{"n_layer": 16, "d_model": 192, "n_head": 3, "n_kv_head": 3, "head_dim": 64, "d_mlp": 768, "vocab_size": 8192, "activation": "tanh_gelu", "norm": "layernorm", "norm_place": "pre", "norm_eps": 1e-05, "positions": "learned", "qk_norm": false, "attn_scale": 0.125, "bias": "all", "tie_embeddings": true, "parallel_block": false, "init": "normal", "init_std_qkv": 0.0265, "init_std_o": 0.00469, "init_std_up": 0.0265, "init_std_down": 0.00235, "optimizer": "muon_variant", "lr": 0.0163, "weight_decay": 0.028, "lr_head": 0.00945, "grad_clip": 0.5, "warmup_steps": 200, "schedule": "wsd", "decay_fraction": 1.0, "decay_shape": "linear", "final_lr_fraction": 0.02, "batch_tokens": 131072, "seq_len": 1024, "doc_mask": true, "train_tokens": 654900000, "steps": 4997, "dataset": "wikipedia_en"}
MLP neurons of a small language model. Each row is named by its layer, matrix (up: input weights; down: output weights) and neuron, and shows model dimensions 0-191. Each number is 500 + 25 x the weight over its row's rms, rounded and kept within 0 to 999. Numbers have three digits each.
After each neuron's rows, "fires after" lists the tokens most often just before its 100 highest values on Wikipedia text that the model never trained on.

L13.up754:570489538533493509448512527493450494491520529525504477505532526462456501480500506451507498471520526512515480523469505508508525471516539511465514483500490470514506526537500484485504498500479523475479481507489490461534480506533476505470545520521443545493470509505444495504543510507440491503464477469501476504520538503483474453474522465518512480476513510487501475525526533508534451507501485509539503512515505486495449531481510504501479520510498461499447478524504549522516517490460504509513486521509512430529483487518510511512527506486537507503545521539475471547510502476510480499
L13.down754:489493555446549502492530542519493515501503510528453522497499481455527498506504517492508494504483507486485559502511531516487471538537481511472474548493510507505466521545522501487457527459521517432483497564504506474487521491497481493479528504516470505475485490500511476524536552482500479502487495490491506442483508465505456531453496445483478468523515477529492525548554489476487473498526487474500482490509500532509458499490530501486480499517484507546486497513481484498507472503486466561478472498524515460502520481479498444509514491491539511494520507507521535508483516555521497494
fires after: "=", " served"

L5.up360:511507457525479524483461499500511478522501466467467493468447524478497493537517480534499529482475544486506481473507535496512522520489518485519479481504467492482479497472492523527461536512532491467511479481483480527492502467497536539543530477511520551479471513491461516478496496512499516464530534512497506478472461521464511498501525525528482506503497491549523474515499508512451507500478537453513498476440510506496424493523519536491516483467538500487495510504499483465515468515548472502527531561465494515528519487482492551500525542526498459514491473518497523510464483499558520497
L5.down360:465519545510490514508495501514480489536525513530472484539542458482498513477507455478553538497520470517510556499534478520479519438467575479466490520514501508501474436523485493474520473478510494515496552454522489500500520482480520480480527487489518531494488496507555481490471501515542444501454506473518495482508466503496493494519505488416470495518537488506523470499521519505466493474533491480517460511509502503537475471488530497496515540488494493543502489501509543493508505531507523481487464487511484511514487475474528515500525485506541515509506468502501477505500510549474457514
fires after: " the", " The", " which"

L5.up385:522482478442507492504486449483508533487524436487456512469540507454460506500507472525547485516513454497486505510509488488518548508489498521489488509488513496502513530462510527508484536562465456488497505506505470505462536472509512521511555453509521498492505495514548505517510510513484471513525489480476516492537463515521434526499537530527535504536483495489492493470467514506495449532498507501521465524480493507474484507501492494502527505549453508483519477496502480502492533518501540523489505440508489483560506535426468496509528482505511529503512481509485486552500514486500508504
L5.down385:518501507527527469512445526549464468528532517482519493526478487507476485485494501502498508486470505508510468481528531491498508503487523453475492487510505505465516499520524511470475519522500498510485545489546545442466523490508532492523499534484485538546483508472441489484500496469457505477506491500489502515553534488509545542499511531466531525487530485523491517487532490467520503455451480530517499412481483457501504504542499489459512533530515512481467486475463486531490520467473510516520520512479492480510450508512529507469543521546491496518522491501465502495490485508458498480
fires after: " a", " (", "\n", ","

L4.up533:533496513512460539521492541457517457505487511496497499461542486555497509454494543493519497453470505487494491540522493517476516485506500514506543520521556514543498469493505478492500459502527478505476505512488546460490524509505538474487484464510477498507541494462477516518553556542524524529491487475493499488480498495477538495492515507534463452512474487498477487477479510545519468522473457510481505451484497458536520501505516559495512514501505532545517457486481517471527472502498498466493506502493525489547510476502505556434504496525523463495488491501499509516474479502489483482
L4.down533:491516459455500535518513478479481505537509469508501523557488500489492482525478479529499480505458463524495545494498488521481460505488507517509426507502481543489458527531488464475484562501494491483492519471473461552500504496504481529487479545502490502507511557494541511537504503541454502496520525485467509505512510541474507515492506547431517477491461474506518489534502509470532552480528520507536488535491493459539499470490519451460495437511510481514491521515535487470494481550481527490517495501501490488498499515490518511526477508520486511487454506488467494512509524536493492498
fires after: " The", "The", " the", "=", ".", "-"

L10.up749:522511509501482497523485527516502570477482481516506491477494481457519503495523466500467464496522522494499493527493490475563517486494482505487518565503470466515474499530528520483478523476533480538531537492433532491495471555512519467484494508501493540486480512464482527502483498465511465494515503502489487449506480529476505489539499526562480511536496475512533489509483487479471508478467559548478483507486484459499489502519477520513527478479495513455519469554481511512511471463473537534512478505521482510531493523522527500534508492499518461498458534459497482516457489543488509516
L10.down749:510485468464537492523509466465495472489548500507553491505512537506521507537525514496526468507500516490464525508469482513502447465523461504497502496510510567507526545495458471522515505486476493491482511510481478497494484508476490456495503487496494492523503500500524493509495513520489517486517485443517534516485506474526491516498455487560487501534427516552514531532485441522484487506467480510520465550461504504495485511561496494498490517526468519449490484514486503496450484501489489536473487506489521494516475546521476493539533506473479456517504511473522541481442537482524514515
fires after: "-", " Mc", " .", " un", " Os"

L7.up360:473507478438493535513512491526502483491523510514503552512432468514520516552476516525523530488493469528519493521517504440501518546533500491517513520488455495508508516554509504503471502483533452486480526513459514500483483502527508529526501526481507498456501523495474504498530535477440491505523483467528504465524520537509490494504471498495460476476506534486480434503465502552484544511468456542527462487478517551482487494518516486523510490509499480489461480479497499480501451498493510513493524488449520530489493547532506519496515462497543524481504518523483488480462482498494519512
L7.down360:535558523522533487493528440490484461487470542509508500477521527510514445511494527561489538478496503484482468481475510488482525484514514469543549499522505547480516499526491522548475526460530446510539515541490464492484505560508474486464478498513530500499516508482491508463499468511482517479487518481494491504482468510480493474560543511477478491515505482488502491502523478475520473533479458501508485466465506505509509480469467472516481508459467540498520519475507469511510538537533455479544510498507516461506467526539474546494501474482524480519485518507501476520514508484498510495
fires after: " D", " pos", " ob", "D", " Sr", " al"

L5.up217:511513490478477463501533482511480560487561546519486481529496480525476489521530535531483495450507485518511477527453502493487549501496503503504522549517478491474497485555469487474464505460504501507476525487470529496476508518501462467490513511470507509478490520470545465469465496477493546508519518479515492497488518482525528443558509526482510491466505527501498542458490467519494476500519522516487503453526468485483479499513519452511505497478503483477522444534504474530527469534502527489504528497510499506445457521553485489503533541504509494492459531529491496540510519515502501480
L5.down217:507495502521487455498491522504518577531506524519532524469511494483476477466558500481472491519502487506470491491503504481526522478490507509493514475547483484523513483461515449498527509545504468501503490494504471446493473497487488507529470469511496522499458501519540505476542535490504464487483463470465499453503533470512519528489457481520535480541521500492496465505567481487483474486507500511498544541495523537486492515510552470493493531495514505486509454498451509486486508546495514557476532539485487475549520517469448496482502479502505444510530490499496512500489530513474497532
fires after: "-", " of"

L10.up229:519522522511537559493506485469526477468541511478521472530508554464517511478489515527508512515475469472474538522477483488476482463515528503546559508507493500513551498521482514485477515475493526532500501501480492465503458471467499556508510512512551523477495493501476469513487506505484506518524488477509461460515487525490454514466465493473489507504521542489492531478508488539509519460504499524500492521453517462514508513476500487516496569544502526479512471505450493503558497483493479516447492488452522505505499520506494502507490541471482540534496469473445481503511502498477508449
L10.down229:491526484492520514489466452509480488462508483523480536451527487486499537459501480474522517464543534507480496527537459508518504495479502483499514481479498498526495516512534523498514487461443524504479513479463509486484510481506496501512539506465482510532521468489500495514535537505563529508505509496491512491465544501521444520485558437483516463515478488524519461542526499489487511502546489578527494477515470505468487524491553513505521517506514496463477521512540470518484459522460499501499461475509481488504497498496512509485477468447524521500482443511496504532522505539500469504
fires after: "=", " b"

L10.up207:453485442517483471511521520505493540492527458547503509476499463502477541493485478501476526474465517497460489523499489474522535498488529546512528476522536521467525487474480510535516512517477477504492498476476481505523519502540519505463495484539493524477521509453508546541549508476498541504509536524521472516501499463537506489541482488483461505546508482490492563510537501499500477516491509465508503479465497513498544524484432473521497518475459501470523496513465498535494506446494494479501477527496500492462486499522491512529539566498496488459462493489469480512471510531499489472
L10.down207:463503488497501491506507447482546526500548450472518519467510465497487487544510471499522477505537459472541522538513456498460456509520496475476496511495481483528504494481549456536491498533524547441493474520527501510493487528523542490517503514529496503483506439525518503509489521517550495495497541525544502544461509489539477497460490485500548530518478504487512511441511502498498511498480441498501482517516494485498475520475499560515510509500474479459503519503502493479509520513514505468492516478486525477462514479462512481455516539483533474470494494518484454501518496529493480531
fires after: ".", ",", " of", " with"

L4.up348:494513503515475485469500502494492515531517487502501502504483497517516485498487492497513497512504495439523506499491445487514513519474525499509480511532488493528542492476503499461497533485503541493531459522466523471514492478465478482488441456479510502472489434504495483506491487485533531539486536483523478486518492483557499471515547464486467517517492494537541540538526572512434488524479455469528489504472529496501528491539536469507498501506560503514466474465521494530522519481486475497478499491516510518482479496515476486495484517489565501513520481476480435532550496535513494493
L4.down348:545490482502511466501494520501449525498531479536523472530539495529494482502533464476499499554526470504488512524432476510516480501519504519500522543483463484454500494530515479507538479517492488485509503514458473498518499508476522508494502520499458509507536494489463489513527474499462500501492494457492502514570489489513498514507491515449546516524481515523490509522529518506479550485514521490464468541510497461529487481499561490551475499508498540511517507484488535501503423470497518489480510519577499521489517513499507509478508483469490466511439495494486494515458455518483491469
fires after: " the", "The", "ti", " The", " lay"

L5.up656:472492511492500529515540493486511475503523530504468497501520492492487540465503536508503521487519506491493474513511479458501488518502519484508532539468491497513478469508519469545491487524496475507524511570525476474487522449481500466470533451528510566474488511514520506465515515471436488478489515558509468546491497494484537483501542519499504477496503479441506503470480492558488503470468499467457518471513529483509503483474491530473491527467533493469508549521462506522500519502517540493508480449512523554459484483478501467498505518495537525523481507545497485547503497486527477498
L5.down656:508503568524528471504470453472538508502494491521490465500515509523519478506536500492502475499497546471490493546461520507478477505452508463459517520490477513525513493461499543481508496493502484513467476477529542463482493455535507446519521505496519488531537472485468498465501492497489500576508501478514484451531467504533497461532481482533475533500476492526530514486554506495513506464492490436504469486541482508551456499497490498552499497527503478486534486508509469536501513519483507520506515527520468540509490447483465460475535496490501490498510502510511508480529530502515499519
fires after: ",", " where", " According", " when", " because"

L7.up457:516514535457468517506498471504521475530514511525497495527502486481521481519484490519463528573534512463457482515513504488494533485513484508462521505486482495471504475476501483490499482502475503497495515507481499487502473478530471471510536496494527459500535509465468517504465488507532511502557531512513497507486506502490484469508498495483528474440489491467479537499482473483479512501501489484482457492466505515521544520503511511476502542493545458493440480504503471462511555517552516564548464498466457503544507474505477499564531478527535500456528510522497461515536516512487538519
L7.down457:517483517475519507488485565488483443520538524488475496493485560482540513513472457512486486483452497543531500528526515538503533461478460516473508552492506558448494470512515520471545463523518470507493500467500523510535537497529490518535503537533497466524485543474518492487492480460505478493536494477533492463489500471525513501510510503492511467545491507519516505535476489524524484535494523540500510494457489510472467502476525489480502513524491518507495489464527487501449456478489495502487501486506448478509498453493529496487536539469497491491468522487522460514488477456492508516
fires after: " al", " U", " c", " pos", " ec", " ep"

L8.up276:530452522532566505458514514527431450506506494511497513532526484517493499464536519500485492487505522488503463492507497493477503542536483506517535527484483505492495510530514473459527488481491470470512507481444460495523501504512513500466533497466489487473528480474525474416506499484447516542497525491520461507513551523470523528503491470513459499512517514510489537497511519512467483476489542481491538468523500537508475489493509467505430520463531505505481544463465534498500490554506506487525488502488506496511525496548479481527492522496482524509529527504511520489499470514502478479
L8.down276:520534514483462524464507489462495505462492510511460511473487509487508550464538479527541507540505482495498510525467469526525462508550507502509457466481534525515477498439498503507473499479517516510512454450534549472501511469529482502548466500551503483548483463502535478524454477568527499515460491502465495527490545464542508512500466485497474470460519509524500502521516505544500497504460499490538504552514495457477523496499492494523521478493480478492519521511516502491508495488520484503501470506526478522481505534482537496452479497515487511450480480526482495504485474508517522495
fires after: " the", " by", " of"

L13.up458:449510478475463485477498450461515542499501498490471491481493492496548516516481497532527523487478483479534485485508437509489527457489521512483493518526537512518522517474496529497515546492486485482537490508468521505538479488474475485488518561556525507476503474478505482509478461490522497479501494525516496507489461514506522460502520527497570465503523509532465530474549483500508475476538427474546500497488517485520545495494487515513485482555543504512470502527488468504479521508535540503494516508527475513525485435455476485507500496515526509475523482513495477509470486472521503518
L13.down458:509460503560530565528505522507506516487477454524469481481487556485493477491456506503432488463504497528529495526494549483561501545509469506510515482542498523495524503482489480474465483448488537478502547505541506514482518508517541491507508481492483484499477519515503488529443532505433492490500466475481492521492482499541465510500569498524508492522486486511494498519521521544516504497455498460502505451483504464439490461509514523523512494480496486522496532507483504499543492487495490512492520492501500494481490486552487508477440507512506474518476526501506535496494523511501482499
fires after: "\n"

L7.up654:448512468483492517460514504479530455520502502488515561469497510497454485505492541522495470481503504509581492479511507498532470500514471462540513493508517464456535529492467521511502501483503527494504475484481559522529534493502485496472523523451493479538519537533487504472509482486500453476485498522529456501473517461491492497502513490475553505518479483510530486504468555473491496550511542535510494490469501488481502539489515502493459481549482508492471527507491495486479509496487499462495490506489504544473515469465512545506508551510497498557527471477466508520458494518530511478
L7.down654:501498488461522522453512493465524484472483510508475510520486466515491543492498509548487468503514498482489508470542478510498517473511492498524486509487536512479516516465487542498423488473467516462535487499532533508531473502494486515480523493495482485451485508475528544458487525531528481456460534475539478479525475487499474486531501489490467504555483509493553471486488515483543493540559573513534467488524475465450547506499471536514486526494474528514479546481492485485510503488467477460536526499542482489484511527494489488525513487498509495505516483520499498520502516516528521492
fires after: "  ", "\n", " high", "H"